{
  "n_layer": 13,
  "norm_eps": 1e-05,
  "rope_fraction": 0.25,
  "init": "uniform",
  "init_std_qkv": 0.0169,
  "beta2": 0.95,
  "warmup_steps": 430,
  "train_tokens": 928800000,
  "steps": 7087
}
MLP neurons of a small language model. Each row is named by its layer, matrix (down: output weights) and neuron, and shows model dimensions 224-351. Each number is 128 + 24 x the weight over its row's rms, rounded and kept within 0 to 255. A neuron's up and down rows have the sign that makes its largest values positive.
Before each neuron's rows, "raises" lists the tokens whose logits its output raises most directly, leaving later layers aside.

raises: " attention", " back", " down", " away", " into"
L9.down921 [139 117 136 109 123 115 139 128  95 130 116  85 175 140 145 159  75 142 142 113 138 140 117 155 150 133 134 112 152 164 109 138 142 110 121 110 160 163  90 126 124 126 112 114 142 130 115 112 159 123 138 163 114  90 122 109 117 118 139 120 127 139 137 157 110 109 162 133  85 110 124 145 130 111 132 135 130 144 129 126 106 144 171 120 155 132 131 128 113 151  87 142 162 145 141 151  85  89 122 151 122  98 101 100 133 147 124 103 150 100 101 112  87 131 124 138 174  83 130 110 139 124 129 104  97 134  90 155]

raises: "play", "gr", "own", "ary", "end"
L3.down93 [ 83  86 166 121 138 108 148 159 164  88 108 134 119 124 119 138 153 115 134  89 134 129  99 138 130 111 133 169 138  87 137 143 156 188 117 115 119 129 132  93 105 152 106 142 149  86  71 163 172  91 146 135 102 107 127 119 117  94 119  93  91 123 136 161  87 117 100  94 104 153 108 126 172 121 118 123  87 145 185 112  98 129 116 122 132 161 155  76 103 159 153 122 130 115 132 102 156  82 131 166 147 148 127  85 125 104 133 108 167  86 130 177 112 146 133 137 131 152 152 132 109 133 104 110 103 147 164 127]

raises: " into", " throughout", " during", " in", " by"
L9.down1201 [138 155  57 136 174 126 175 115 154 127 102 112 132 141 137 138  90 126 137 152  90 106 123  99 110 142 115 172 153 132 120  96 114 142 107 104 162 147 142 116 124 175 151 145  80 131 146 159 202 129 116 144 123 127 116 119 131 114 122 130 106 130 112 141  82 126 147 133 155 143 108 100 129 164 131 124 119 122 132 111 105  95 118  93 150  87 134  92 146 171 129 175 134 143 108 185 113 152 145 101 127 125 140 185 126  81 116 111 106 147 195 135 161 158 119  96 115 168 101 137 105 137 124 168  94 133 127 143]

raises: "\n", " However", " This", " Since", " Although"
L3.down952 [119 157 144 141 104 149 138 116 121 135 122 123 142 122 161 133 123 140 118 131 118 138 118 128 151  92 120 123 122 114 151 110 145 135 125 144 125 121  92 139  90 128 113 111 150 129 126 132 120 126 130 113 130 136 131  98 108 123 127 125 123 152 108 127 113 133 127 128 114 134 118 119 122 117 130 124 140 111 132 132 137 147 153 138 152 134 145 123 129 126 137 130 141 135 152 131 143 110 133 113 105 132 142 126 143 135 109  88 123 122 137 134 173 142 126 103 134 122 117 148 133 113 108 111 136 117 142 127]

raises: " surgeon", " captain", " husband", " Associate", " father"
L9.down1335 [102 119  92 120  94  85 177 156  81 124 151 126 112 105 126 120  91 115 143 130 130 120 117 119 162 112 165 115 104 138 139 134  95 140 133 132 111 108 152  91 155 143 105  98 126 155 146 130 152 149  84 114 148 124  89 105 104 158 142 121 147 138 114 124 149 141 156  79 125  94 144 133 130 140 155 135 107 130 148 144 111 129 147 143 109 115 111 193 110 142 114 124 118 181 148 103 169 192 116 148 202 138 137  69 116 126 151 105 147 154  97 114 170 131 135 113  98 143 137  86 123 147 130 135 130  94 148 133]

raises: " father", " husband", " daughter", " friend", " wife"
L9.down1621 [144 159 102 106 135  87 121 131 141 123 139 120 133 105 112 149 104 126 162  86 125 113 118 120 123 122 162 136 156 143 129 150  89 126 157 194 122 120 119 123 153 133 124 114 152 136 125 143 117 117 104  94 101 137 111 158 118 137 132 136 114 116 103 119 163 111  85 150 163 146 124 122 126 148 125 118 144  96 135 156 105 133 102 171 161 131 155 140 125 138 136 103  72  78 107  97 138 142 134  93 118 155 161 125 116 122 185 114 101 156 123  95 179 136 126 125 140 164 120 123 123 117  88 159 152 139 135 165]

raises: " jury", " Legislature", " Parliament", " court", " Supreme"
L9.down478 [164 135 136 132 131 157  91 146 104 110 205 134 112 117  99 123 131 172  98 122 137 163 138 141 157 113 127 146 125 127 102 199 168 133 128 114  78 130 112 112 139 134 133 105 139 150 148 130 120 161 141 100 151 136 114 137 162 153 107  85 140 150 111 143 105 117 162 112 107  91 141 113 126 118 146 128 138  91 123 108 116 129 104 142 110  97 117 129  86 132 174 129 113 148 158 124 131  82 102  98 125 137 148  91 150 159 101  93 148 158 139 117 136 111 123  91 104 125 116 112  98 152  99 156 125 147 132 143]

raises: " date", " point", " time", " name", " place"
L9.down1134 [176  83 133 104  92 132 109 108 131 154 151 153 121 118 117 110 133 122 109 116 115 139 123 158 144 114 127 127 117 135 184 104  73 109 145 145 126  97 111 114 144 119 101 147 184 102 151 124 144 152 110 138 153 120 126 161 128 136 116 145 148 128 133 101 109 128 138 145 133 105 114 136 113  86 154 147  95 193  94 166 121 128 136 126  98 120 101 132 126  93 105 121 128 130 117  71 133 149 116 122 147 114 156 135 130 132 104 104 129  77 150 137 119 141  98 137 128  74 132  81 125 156 117 143  60  79 133  86]

raises: " Born", " Classification", " Conference", " Date", " Episode"
L3.down2036 [132 111 114 135 133 188 162 143 110 133 111 131 146 123 152 132 117 127 145 137 148 121 156 143 125 168 144 136 133 112 147 106 101 122 112  96 129 120 107 157 161 137 151  99 131 152 148 141 140 113 113 127 142 120 142 114 149 129 170 101 114 130 123  77  92  96 126 142 108 149 125 124 132 101 132 123  97 126 137 142 135 156 144 146 120 167 132 116  93 130 119 129 147 141 158 115 117 147 122  85 159  88 136  88 123 158 173 103 105 104 111 125 118 198 153 121 154 133 110 128 102 155 120  96 109 110  97 167]

raises: "ire", "ude", "is", "ult", "ise"
L9.down902 [124 156 124 142 128 112 129 105 131 180 130 100 139  85 163 164 149 111  83 121 125 141  77 135 114 100 119 154 122 120 130 134 109 115 139 103 123 140 134 133  98 129 125 119 122 133 116  81  85 135 148 125 142 134 103 139 166 105 114 126 142 151 143 137 139 147 141 112 113  91 117 150 148  97 150  91 137 135 126 142 152 140 128 158 189 110  97  82  80 165 143 144 176  95  96 127  90 185 131 132  81  95 152 173 124 166 140 144 138 121  79 151 161 146 110 118 136 101 134 183 127  79 142 100 124 120 153 129]

raises: " until", " decades", " through", " them", " period"
L9.down787 [127 134 146 131 162  82 151 165 146 123  78 118 157  76 142  99 115 136 140 127 119 136 155 102  99 144  87 173 141 140 121 127 141 156 118 150 121 142 102 195 136 115 118 110 143 106 123 107 120  83 149  83 119 130  89 178 111 134 146 109 115  89 150 165  92  91 134  80 110 119 116 125 117 146 107 161  88 100 182 152 124 146 173 143 129  95  78 127  86 112 139 122  94 163 142 107 167 104 150 140 122 155 171 124 110 165  71 139 145 149 114 140 112 158 126 146 140 133 128 102 152  98 153 156 135 157 140 141]

raises: " in", " within", " of", " include", " throughout"
L9.down1479 [117 136 115  99 175 138  99 115 109 142 109 133 115 133 126 132 130  99 140 142 107  96 127 132 142 122 114 100  99 122 117 112 107 152 141 143 150 141 131  71 133 158 159 167  89 153 110  92 138 154 145 107 143 186 150 129  91 120  82 123 112 123 114 157 144 135 136 112 119 119 118  99 120 168 131 148 157 147 128 102 149 122 135 136 146 130 108 162 107 135 132 162 138 134 118 143 163 136 135 102 137 120 120 115 115 138 109 135 151  92  87 122 112 159 102 104 108 147 133 127 131 173 142 136 152 141 150 165]

raises: " character", " episode", " story", " protagonist", " feature"
L9.down1580 [119 135 132 164 128 127 136 104 147 153 116 102 130 160 138 115 122 107 110 129 116 112 156 105 122 115 137 118 160 166 141 165 110 110 118 134 143 160  89 150 133 132 124  99  89 146 150 113 129 126 165 116 156 125 105 199 134 128  92 116 164 124 120 124 110  86 170 171  99 115 102 135 137 146 183 101 182 148 155 117 109 148 113 159 140 136 121  97 122 119  93 125 101 126 193 119 153 172 110 143 109 120 125  98 150 152 138 122  83 140 124 138 193  91 137 130 152 173 127 140 125  70 137 157 101 129 104 186]

raises: " which", " today", " whose", " where", " when"
L9.down508 [129 141 116 126 126 117 115 158 142 132 105 107 128 114 116  94 102 126 170  90 160 121 128 125 178 107 137 169 148 141 111 141 156 131 128 131 149 154 131 144 110 105 109 138 146 118 129 138  92 126 110  97 141 133 109 113 114  96 151 106 146 119 115 135 120  91  96 140 176 131 131  97 127 106 100 133 104 150 118 118 170 102 119 111 138 105 112 169 142 144 113 141 153 131 121 153 119 111 150  80 123 150 141 132 138 134 109 180 163 136 143 124 121 124 164 144 129 114 145 129 136  88 135 112 150 133 186 143]

raises: " it", " him", " themselves", " them", " whom"
L9.down604 [131 100  97 148 135 151 122 181 120 106 132  71 174 134  84  86 127 121 151 111 102 106  90 164 120 144 143 176 126 155 131 147 132 116  92 134 142  99 138 111 118 100 139 109 146 116 181 127 104 154  69 103 157 110 156 139 125 130 104  81 166 114 139  90 112 113 108 147 139 125  87 104  95 120 119 157 105 136 148 136 103 144 126 120  99 155 136 151 161 113 146 131 126 119 109 116 129 144 133  91 110 177 137 139 110 118 106 135 154  89 144 179 170 143 127 122 106 129  95 114 143 161 103 105  81 131 164  95]

raises: "aux", "au", "vo", "ira", "iro"
L9.down1099 [ 81 113 171 139 145 157 123 148 133 139 139 111 162  98  91 128 136 113 142 130  92 140 106 206 125  77 134 143 112 161 121 130 135 135 167 111 163 105 104 136 133 137 120 144  95 138 127 137 158 168  87 143 111  94 136 129 123 129 124 150 161  97 129 140  91 105 146  97 100 102 111 110 171 126 132 117  94 132 124 154 121 134  95 124 141 124 149 113 138 115 120 115 157 133 143 148 113 109 130 136 140 110 141 180 152 122 116 145 116 134 118  95 135 122 144 110 128  91 126 138 120 144 124  80  59 104 151 112]

raises: "However", "This", "The", "It", "According"
L9.down445 [129 146 139 126 140 105  91 136 158 120 158 142 132 146 132 143 141 139 139 128 116 158 118  94 170 139 119 143 137 130 130 142 159 123 115 106 142 149 146 156 163 152 102 160 120 158 142 109  96 134 124 134 114 128 153 159 130 109 124 138 118 153 155 121  98 151 102 128 166 112 131  88 109 129 149 118 112 117 114 133  32 130  77 128 145 147 156 144 129 121 138 136 149 132 100 109 120 120 132 152 129 164 128 109 117 149  88  65 154 112 121 158 132 152 132 108 114 117 133 135 125 125 125 119 156 112 161 143]

raises: " himself", " itself", " it", " themselves", " this"
L9.down1092 [ 66 127 121 110  81 109 126 121 103 106 134 127 152  99 131 135 171 118 124 164 130 130  98 171 145 141 123  95 152 168 160 124 131 137 113 128 139 134 156 123  96 105 108 124 117 121 111 140  96 112 110 136 120 121 120  84 117 118 145 142 137 145 129 139 139 142 115 132 155  93  67 132 139 186 146 150 141  93  91  98 121 113  96 115 119 139 154 148 150 114 168 132 138 120 110  58  80 101 137 118 150 134 132 120 104 121 104 170 137 163 148 123 127 149 151 162 141 143 143  99 146  92  61 128 114 137 122 144]

raises: " times", " date", " size", " time", " Length"
L9.down1726 [163 116 109 143 117 125 149 166 100 109 132  72 112 129 117 156 105 102 148 112 148 109 153 135 106 132 104 159  98 134 151 121 107 137 126 110 198 144 148 144 117 115 137  97 130 148 185 103 118 119  88 132 154 113 124 172 133 115 108  83 123  98 123 104 123 107 132 120 145 114  78 100 102 108 105 116 154 144 130 157 115 133 157 150  93 155 125 139 164 129 113 172 131 101 120 121 161 124 128 136 132 135  97 109 146 181 125 131 138 134 144 144 121 117 127 120 119 113 136 140 171 147  98 135 139 146 148  93]

raises: " estimated", " length", " elevation", " attendance", " value"
L9.down1292 [ 88 111 161 131 142  96 160 164 137 131 136 121 147 129 123 121 112 139 188 126 146 195 125 147 130 143 130 141 160 159 151 133 154 161 171 142 112 113 179 179 124 137 110 164 146  73 133  80 128 125 163 123 136 129 110 212 121 130 134 144 138 132 156 133 146 129  89 101 110 130 107 173 110 122 100 111  98 119 127 129 103 133 127 154 162 141 117 164 147 130 106 158 118  83 156  97 102 124  87 165  95 101  72 127 129 115 167 151  94 150  81 123 109 123 167 145 149 135 113 118 188 177 131 104 113 127 124 170]

raises: "ic", "ight", "rics", "ically", "ical"
L9.down1341 [150 132 110 106 148 125 152 108 113 136 130 127 156  96 150 105 137 144 125  98 117 107 131 159 128 124 144 127 114 125 128 119  65 145 166 158 118 127 143 181 139 141 125  85 141 101 123 168 127 141 133  99 118 100  93 116 114 153 143 127 119 155 138 116 108 141 137 105  80  69 137 128 112 145 142 116 152 117 161 153 122 126 137 112 137 148 110  76  91 139 120  90 142 109 117 121 114 127 129 114 152  96 167 160 151 132 158 150 128 125 100 149 122 152 125 136 164 172 145 130 153 111 127 142  98 156 111 115]

raises: " time", " day", " era", " period", " times"
L9.down1245 [ 96 130 113 123 167 122 144 136 137 170 114 131 125 149 121 101 114  94 147 120 118 128 138 115 162 111 140 156 153 117 106 114 113 147 132 182 180 108 106 172  75 118 100 161  96 118 137 120  86 133 123 121 126  81  97 114 161 113 159  87 124 122 143 150  92  94 114 139  89 123 119  91 157  90 107 114 156 145 145 164  75 141 191 122 105 130 119 124 107 125 132 115 149  99 140 115 128 136 124 147 145 120  97 112 142 114 129 130 120 138  92 155 101 118 120 142 135 115 155 127 126 107 140 164 124 142 156 144]

raises: " June", " September", " August", " April", " October"
L9.down1516 [127 118 146 106 113 131  98 148 103 119  95  94 171  90 103 137  86 128 100 150 124 125 113 132 102 101 144 159 130 130 139 100 133 115 133 142 133 172 140 145  85 118 185 134 116 104 150 139 152 115 136 123 145 155 116 130  98  96 165 131 175 104 118 105 137 143 154 117 129 128 133 160  80 127 118 151 102 129 148 142 128 134 158 118 114 169 129 129 135 155  98 146 171 104 126 115 113 126 125 121 127 135 151  96 139 142 168 123 137 126 114 143 141 113 186 141 114 139 110  75 157 157  98 144 135 148  93 132]

raises: "es", "er", "lett", "g", "j"
L3.down219 [ 80 117 139 137 139 124 123 170  78 118 163  91 150 106 113 119 127 146 132  84 103 135 171 138 134 197 156  97 162  91 128 117 185 159 129 112 146 122 153  91 121 136 151 141 114 128 127 144 154 132 108 150 196 154  97 126 147 102  96 126 137 111 103 144 116 133  79 110 123 108  94 127  92 116 106 117 113 151 118  88 143 117 158 136 162 165 131 148 138  97 126 121 120 112 119 113 122 164 161 108  93 110 132  91 123 170 137  71  76 126 121 149 101  74  99 138 128 145 146 149 107 129 125 140 127 115 134 132]

raises: " in", ",", " of", " at", " from"
L9.down393 [134 130  75 107 135 116 145 129 125  83 144 142 216 135 123  94 113 110 113 109 101 119 158 114 136  93 165 115 141 147 129 105 114 117 149 142 177 155 157 115 133 130 141 172 104 121 128 115 134 132 100 147 137 139 122 146 132  98 106 181 135 161 134 129 167 127 147 147  84 119 111  43 175 134 138 145 132  88 123 108  87 115  96 118 108 128 124 104 136 136 139 162 150 123 128 126 154 128 118 121 136  75 151 169 137 107 158 138  97 133 162 129 112 159 143  76 133 143 113  98 132 126 139 113 123 101 147 125]

raises: " themselves", " their", "ly", " about", " some"
L9.down1877 [117 122 165 158 132 126 126 155 113 149 123 157 148 113 132 159 131 117 120 110 126 169 116 195 137 108  95 103 118 111 141 146 131 144 118 135 102 109 107 110 101 101 148 125 151 117 123 154 160 106 146 110 114  67 123 121 156 143 134 155 142 123 130 136 151  74 107 164 141 114 102 119 145 120 146 154 142 140 104 130 115 122 108 157  96 120 117 174 123 144 125 127 136  78 131  97 107 125 103 149 116 162 139 124  92 114 167 117 153 113 132 149 157 142 127 100 143  99 130 114 129 120  92 121  98 104 128 145]